config.toml
num_attention_heads = 6
num_key_value_heads = 6
head_dim = 32
hidden_act = "silu"
init_std_down = 0.00282
optimizer = "adamw"
lr_head = 0.00575
MLP neurons of a small language model. Each row is named by its layer, matrix (up: input weights; down: output weights) and neuron, and shows model dimensions 16-143. Each number is 50 + 12 x the weight over its row's rms, rounded and kept within 0 to 99.
Before each neuron's rows, "fires after" lists the tokens most often just before its 100 highest values on Wikipedia text that the model never trained on. A number after a token or word is its count.

fires after: "–" 36, "-" 15, ";" 4
L11.up1402:79 50 39 51 47 42 72 53 33 57 48 58 54 49 31 53 56 40 37 86 32 46 53 43 52 46 47 61 32 35 48 58 69 35 38 15 63 49 33 33 31 36 39 37 62 38 37 49 49 52 48 37 38 23 64 55 61 38 62 60 44 48 57 45 48 58 50 49 41 59 44 61 59 59 71 56 49 46 47 45 50 50 75 67 61 57 62 32 49 52 50 56 56 42 54 51 58 61 58 57 43 50 29 46 53 53 55 57 64 45 44 58 52 92 59 41 48 44 57 70 67 56 47 51 50 42 34 52
L11.down1402:70 81 51 58 48 59 42 59 40 46 73 45 49 40 60 40 55 50 28 56 57 39 53 47 60 35 35 38 29 74 40 44 42 61 40 48 55 53 42 38 48 50 58 45 58 35 40 57 47 34 45 42 34 46 53 29 36 68 21 68 47 50 46 43 45 54 64 41 51 21 57 33 57 21 50 53 46 44 66 51 54 50 51 49 33 39 40 49 59 60 36 44 58 56 55 46 62 29 36 36 51 28 39 49 51 60 23 19 44 54 62 60 50 50 53 45 46 56 62 54 29 31 55 43 15 46 57 52

fires after: "-" 15, "{" 12, "^" 12, "–" 12, "." 7
L9.up239:56 51 54 62 58 53 55 51 61 28 38 42 54 46 42 57 75 56 67 44 55 30 49 70 70 51 44 52 58 42 47 54 50 46 48 65 48 36 42 33 53 24 36 55 42 51 77 58 42 54 47 47 24 45 23 63 35 75 62 15 64 49 48 61 62 58 46 48 53 57 60 35 39 46 51 51 47 32 66 49 54 48 33 50 49 52 42 46 52 41 61 54 34 29 26 63 42 49 26 37 22 45 53 40 49 42 35 61 36 44 44 64 59 52 51 62 69 65 39 72 59 35 41 62 50 49 58 48
L9.down239:60 49 58 46 51 47 37 64 55 56 48 44 28 60 61 35 52 59 63 27 62 65 52 69 60 53 56 65 49 42 55 48 63 53 60 47 53 44 57 59 61 62 62 29 66 55 31 48 55 54 43 30 79 54 47 49 54 51 50 41 54 37 40 21 33 71 58 32 48 48 43 47 40 68 28 33 42 47 62 60 19 54 55 39 57 37 33 39 74 49 60 70 28 58 63 20 69 45 55 32 75 64 47 46 55 20 41 60 57 70 55 45 42 54 57 37 61 39 49 31 50 60 48 67 57 44 48 35

fires after: "–" 22, "-" 20, "|" 14, ":" 7, "in" 4, "\\" 4
L9.up435:49 46 39 54 50 46 37 55 63 43 65 69 71 36 38 61 76 34 73 49 50 13 45 66 75 73 40 47 59 40 46 34 69 46 67 66 67 55 48 38 53 59 39 63 63 32 51 60 39 73 46 63 41 48 33 58 59 57 38 18 60 35 45 52 61 50 57 50 44 59 43 55 44 69 39 57 28 33 61 36 75 63 66 56 46 53 55 65 45 48 45 43 69 55 61 59 41 49 43 62 69 46 40 30 42 42 52 66 54 45 46 45 57 52 61 55 59 37 31 50 51 44 49 71 51 58 57 51
L9.down435:47 62 40 37 53 41 47 61 61 71 47 32 32 48 47 33 59 44 42 52 65 32 55 57 45 50 63 65 51 52 60 39 58 58 42 36 61 56 51 57 61 74 61 26 66 35 79 57 60 44 53 41 46 59 46 54 38 65 45 54 34 63 41 44 20 81 52 38 60 73 34 42 54 38 33 27 28 39 65 56 37 65 52 60 54 46 36 50 46 33 57 60 57 67 77 43 37 51 48 33 66 44 67 52 34 36 20 47 58 61 50 41 58 50 56 37 62 53 36 28 50 40 57 61 43 56 48 46

fires after: "-" 49, " –" 7, "–" 6, " the" 5
L9.up610:26 48 51 36 60 57 31 68 54 49 37 64 44 45 56 51 60 65 66 58 63 38 74 44 74 35 51 62 57 53 46 49 51 60 58 64 62 69 34 51 50 46 65 58 51 37 44 31 74 53 42 61 65 50 29 60 52 56 31 37 54 44 50 38 56 57 69 48 33 67 47 49 55 50 37 46 35 49 56 40 59 66 55 41 62 56 50 56 35 45 58 43 64 50 45 50 52 69 51 44 64 46 50 38 57 50 51 50 50 49 44 65 41 45 51 39 39 52 40 70 47 96 35 41 49 55 61 60
L9.down610:46 57 59 48 53 45 49 48 53 57 36 47 35 37 25 53 57 49 62 56 48 41 53 76 53 57 56 59 55 47 69 50 53 46 38 36 55 41 50 41 70 68 58 40 49 59 63 33 79 56 56 40 36 49 47 43 66 62 21 56 41 39 46 38 39 65 40 28 50 44 46 58 38 51 35 31 52 46 72 64 32 59 32 44 48 58 37 34 44 69 39 49 72 66 42 59 52 47 60 22 73 49 52 37 41 49 18 35 61 67 43 25 52 44 41 54 59 44 42 51 38 40 54 67 38 53 35 55

fires after: " (" 23, "g" 14, " g" 5, "M" 4, " Z" 4
L11.up1522:63 52 60 60 50 56 61 50 70 44 51 24 51 54 45 66 41 32 55 52 36 34 51 55 33 18 45 57 51 45 27 38 71 55 27 22 59 50 52 51 71 55 39 74 43 23 68 53 24 44 57 44 53 51 47 33 61 59 51 52 43 50 54 57 33 42 39 54 50 59 49 56 36 47 47 46 53 56 67 54 30 53 52 42 49 47 57 59 51 64 63 66 31 36 55 51 46 33 47 53 51 55 44 57 48 69 57 34 37 47 53 53 71 44 51 41 31 53 50 56 54 52 22 64 51 61 58 39
L11.down1522:49 46 47 62 56 53 41 46 44 43 53 50 56 46 49 51 52 51 45 67 53 54 65 35 49 52 49 58 19 50 30 73 41 50 40 31 63 44 61 56 34 27 55 60 32 72 33 61 59 43 44 51 42 53 66 59 41 58 49 82 52 53 43 50 60 36 30 76 48 45 54 59 60 33 50 61 55 72 47 63 54 49 60 39 55 56 57 33 51 53 55 61 43 47 62 52 58 60 46 66 34 74 67 24 40 55 29 37 48 44 21 49 67 31 55 44 63 40 59 66 44 26 47 57 67 58 38 26

fires after: "-" 29, "|" 23, "," 15, "." 4
L9.up1028:35 48 34 49 40 54 44 70 70 67 62 31 63 45 69 61 50 42 55 42 46 46 64 76 33 67 60 74 53 37 44 50 46 58 56 44 49 58 33 58 64 27 46 66 53 66 58 69 53 67 49 64 59 45 31 54 62 45 49 26 77 54 42 51 51 49 53 49 44 47 38 40 53 63 54 45 46 41 51 62 43 35 58 35 54 64 40 47 45 53 25 60 58 40 60 43 56 40 38 41 67 37 61 32 72 56 43 66 72 47 44 19 68 59 42 51 58 51 34 53 69 63 54 30 51 68 65 47
L9.down1028:38 58 29 39 60 54 41 43 27 44 34 37 41 67 45 40 47 41 50 54 45 56 67 60 54 35 40 72 40 41 53 44 51 62 58 42 63 54 39 51 76 49 52 20 42 48 65 61 73 47 53 53 45 49 66 55 68 48 54 57 33 64 15 44 31 26 49 53 36 53 32 67 55 52 51 35 35 43 66 50 51 47 27 51 64 54 66 27 54 54 44 49 66 63 67 37 40 37 50 33 59 41 67 47 51 33 29 47 33 56 44 47 50 55 45 32 43 38 56 38 41 53 59 68 24 35 68 66

fires after: " We" 16, " Sh" 11, " W" 10, " Wi" 7, " You" 7, "t" 4
L12.up1005:57 50 79 76 52 52 48 44 62 46 52 49 18 49 40 51 19 60 33 61 43 39 47 67 49 39 73 49 45 54 47 30 47 28 46 54 47 36 31 40 49 35 27 64 53 39 54 43 37 42 49 41 51 58 46 55 57 56 56 59 28 58 52 53 34 51 30 48 38 59 51 50 63 40 38 64 40 33 54 59 38 43 31 57 49 54 64 59 38 59 45 54 62 46 50 57 64 65 47 54 52 37 35 28 50 39 44 44 54 66 46 67 47 36 70 27 45 56 52 62 49 27 45 56 47 51 52 38
L12.down1005:45 33 29 34 48 49 49 56 37 61 55 44 99 48 45 69 78 32 55 30 35 47 46 47 47 65 51 71 45 50 59 69 49 61 62 48 51 55 64 68 49 55 74 43 54 60 34 43 51 53 35 68 48 54 49 46 42 48 40 54 52 34 23 77 54 40 49 35 55 47 51 56 44 49 53 56 61 56 48 37 55 48 71 49 54 50 47 43 44 57 49 59 40 44 49 47 30 35 43 68 56 66 55 58 47 54 49 55 50 36 29 52 44 60 35 57 50 58 52 39 52 64 48 38 55 49 53 51

fires after: "," 35, " |" 19, " and" 10, " Mir" 6
L9.up1519:70 54 65 65 55 46 59 56 18 28 30 47 40 35 63 51 54 56 37 50 40 48 33 70 41 58 63 67 55 33 37 51 25 47 57 68 49 40 44 49 49 12 43 46 47 45 75 43 44 39 32 75 56 35 58 54 41 53 62 51 40 60 44 61 68 52 69 50 39 34 64 39 55 44 73 56 48 64 49 51 41 32 68 63 67 54 38 32 53 57 34 62 50 57 49 67 36 47 37 60 66 51 42 29 61 51 46 62 40 64 47 64 33 41 54 40 51 61 62 45 63 68 35 57 48 64 27 58
L9.down1519:43 55 50 71 48 47 61 48 42 58 60 53 60 50 48 43 63 45 52 45 51 60 72 61 48 29 55 51 50 38 56 55 47 39 49 75 66 61 55 63 52 78 52 42 45 53 56 50 34 61 50 47 47 40 34 37 24 35 50 38 56 46 60 50 32 50 47 60 34 47 45 70 32 69 39 50 54 47 51 62 42 65 57 26 37 43 49 24 48 80 44 26 46 26 38 21 56 29 43 53 59 77 54 38 55 43 63 64 49 43 46 43 42 58 48 13 36 37 51 58 70 52 31 59 47 49 41 53

fires after: "ra" 21, "a" 11, "th" 7, "e" 6, "ga" 4, "up" 4
L12.up659:42 43 30 58 35 50 54 53 66 34 30 45 42 43 55 38 50 46 50 60 40 63 51 60 60 69 53 74 54 58 75 52 52 59 67 51 69 57 54 69 38 52 34 42 42 63 37 42 35 42 51 48 55 79 45 54 70 42 43 32 40 44 44 40 34 51 37 56 71 45 28 52 54 42 53 50 25 36 45 36 68 56 40 53 66 72 44 60 48 43 63 50 51 55 46 57 51 63 59 64 68 46 24 63 51 45 36 49 45 45 58 42 52 63 36 43 55 43 36 52 51 47 46 42 51 63 47 17
L12.down659:55 36 67 55 54 47 56 48 42 51 63 46 70 45 48 60 54 48 47 36 47 42 53 25 39 44 50 30 42 34 25 46 50 45 37 42 34 40 56 45 46 40 62 45 63 44 61 48 59 56 54 65 45 42 79 49 47 48 52 60 56 64 44 76 65 40 62 44 39 63 74 57 34 39 46 48 69 56 48 53 42 42 53 49 44 42 64 49 45 62 36 46 50 32 58 40 56 44 49 51 33 40 69 37 43 54 74 36 50 42 48 52 49 52 74 57 37 60 54 53 41 52 43 49 24 37 49 74

fires after: "-" 20, " \"" 13, "–" 12, " #" 5
L9.up682:37 45 34 41 54 48 42 47 80 45 45 65 64 46 44 58 42 32 88 54 39 49 65 34 58 69 59 29 59 43 49 57 40 64 63 75 49 40 65 40 55 52 45 73 46 45 53 39 53 51 52 31 57 66 36 62 33 70 49 47 56 37 49 43 54 51 56 47 58 56 72 61 45 49 28 53 21 43 78 40 44 49 18 53 49 66 42 76 50 55 52 57 38 38 48 36 41 52 33 52 68 57 59 50 56 43 36 66 54 45 52 52 37 40 48 61 45 51 52 73 63 49 55 28 51 45 57 57
L9.down682:40 55 52 36 52 40 57 63 49 52 40 38 40 56 50 24 53 48 80 44 47 25 46 50 45 56 42 36 49 42 57 27 66 33 47 47 66 13 62 39 52 57 50 60 46 32 61 53 56 56 47 25 36 39 85 53 25 56 56 56 56 61 28 34 48 60 57 36 56 48 41 56 35 41 72 40 30 76 57 36 31 36 61 53 53 44 51 45 60 29 67 31 58 58 64 45 60 43 49 38 53 28 55 59 39 42 41 30 52 59 42 51 36 57 55 33 51 61 50 56 45 48 75 34 65 33 53 77

fires after: " |" 21, " G" 13, " (" 9, " H" 7, "," 6, "H" 5
L9.up896:28 47 56 40 48 40 44 51 59 61 57 49 52 61 64 47 33 51 43 34 28 46 59 47 30 31 63 43 52 55 45 28 16 45 46 56 50 55 44 80 55 28 49 21 44 44 56 35 54 51 50 66 64 52 46 48 39 37 50 44 45 54 56 52 73 42 54 46 42 52 55 38 58 40 29 53 29 58 66 54 34 44 38 47 60 55 58 52 73 68 54 52 52 52 48 68 26 58 43 58 55 53 48 56 66 48 54 74 40 61 54 37 32 36 63 32 48 49 57 60 52 50 42 38 49 41 77 56
L9.down896:40 43 38 64 55 47 67 36 35 57 24 58 43 53 53 51 50 42 65 63 35 47 62 64 36 44 43 24 63 41 40 31 59 53 49 49 66 52 40 44 58 50 43 51 35 26 59 44 40 40 31 37 34 39 64 54 36 44 62 43 42 43 58 65 35 51 51 58 36 43 30 69 47 53 59 45 46 54 63 57 72 46 57 44 59 55 64 34 40 61 72 39 67 45 48 64 58 45 53 37 45 49 34 21 52 26 23 34 47 45 43 24 46 32 57 25 46 48 58 47 50 56 68 65 38 34 58 49

fires after: "z" 15, "v" 12, "D" 11, "g" 7, " (" 7, " &" 6
L12.up731:60 53 72 52 45 56 62 47 53 50 38 44 53 47 34 60 70 50 33 60 55 36 49 49 54 44 56 50 34 43 49 29 73 55 59 61 61 77 69 56 75 53 65 41 67 63 57 46 52 60 51 53 47 56 53 67 59 66 60 43 45 73 40 34 47 55 63 59 54 56 54 61 58 15 36 46 74 47 38 24 34 49 52 53 56 31 78 57 40 67 39 44 50 44 60 62 36 67 72 53 58 43 65 51 46 49 56 30 49 47 55 44 46 43 52 42 43 56 53 41 41 48 33 44 48 19 64 50
L12.down731:41 44 24 56 41 51 47 57 54 45 57 46 60 55 60 31 32 49 58 32 45 57 48 51 48 54 25 46 54 53 59 83 21 44 48 46 47 33 45 43 39 53 46 54 41 44 38 57 39 42 44 45 44 50 53 29 43 33 44 47 50 30 56 73 40 39 45 55 53 51 40 40 48 86 61 60 18 57 65 63 59 50 40 55 49 63 25 58 48 25 62 68 44 59 43 38 64 44 48 58 47 56 39 50 61 44 43 61 51 51 48 51 47 67 46 51 56 51 44 53 57 48 63 64 61 86 37 53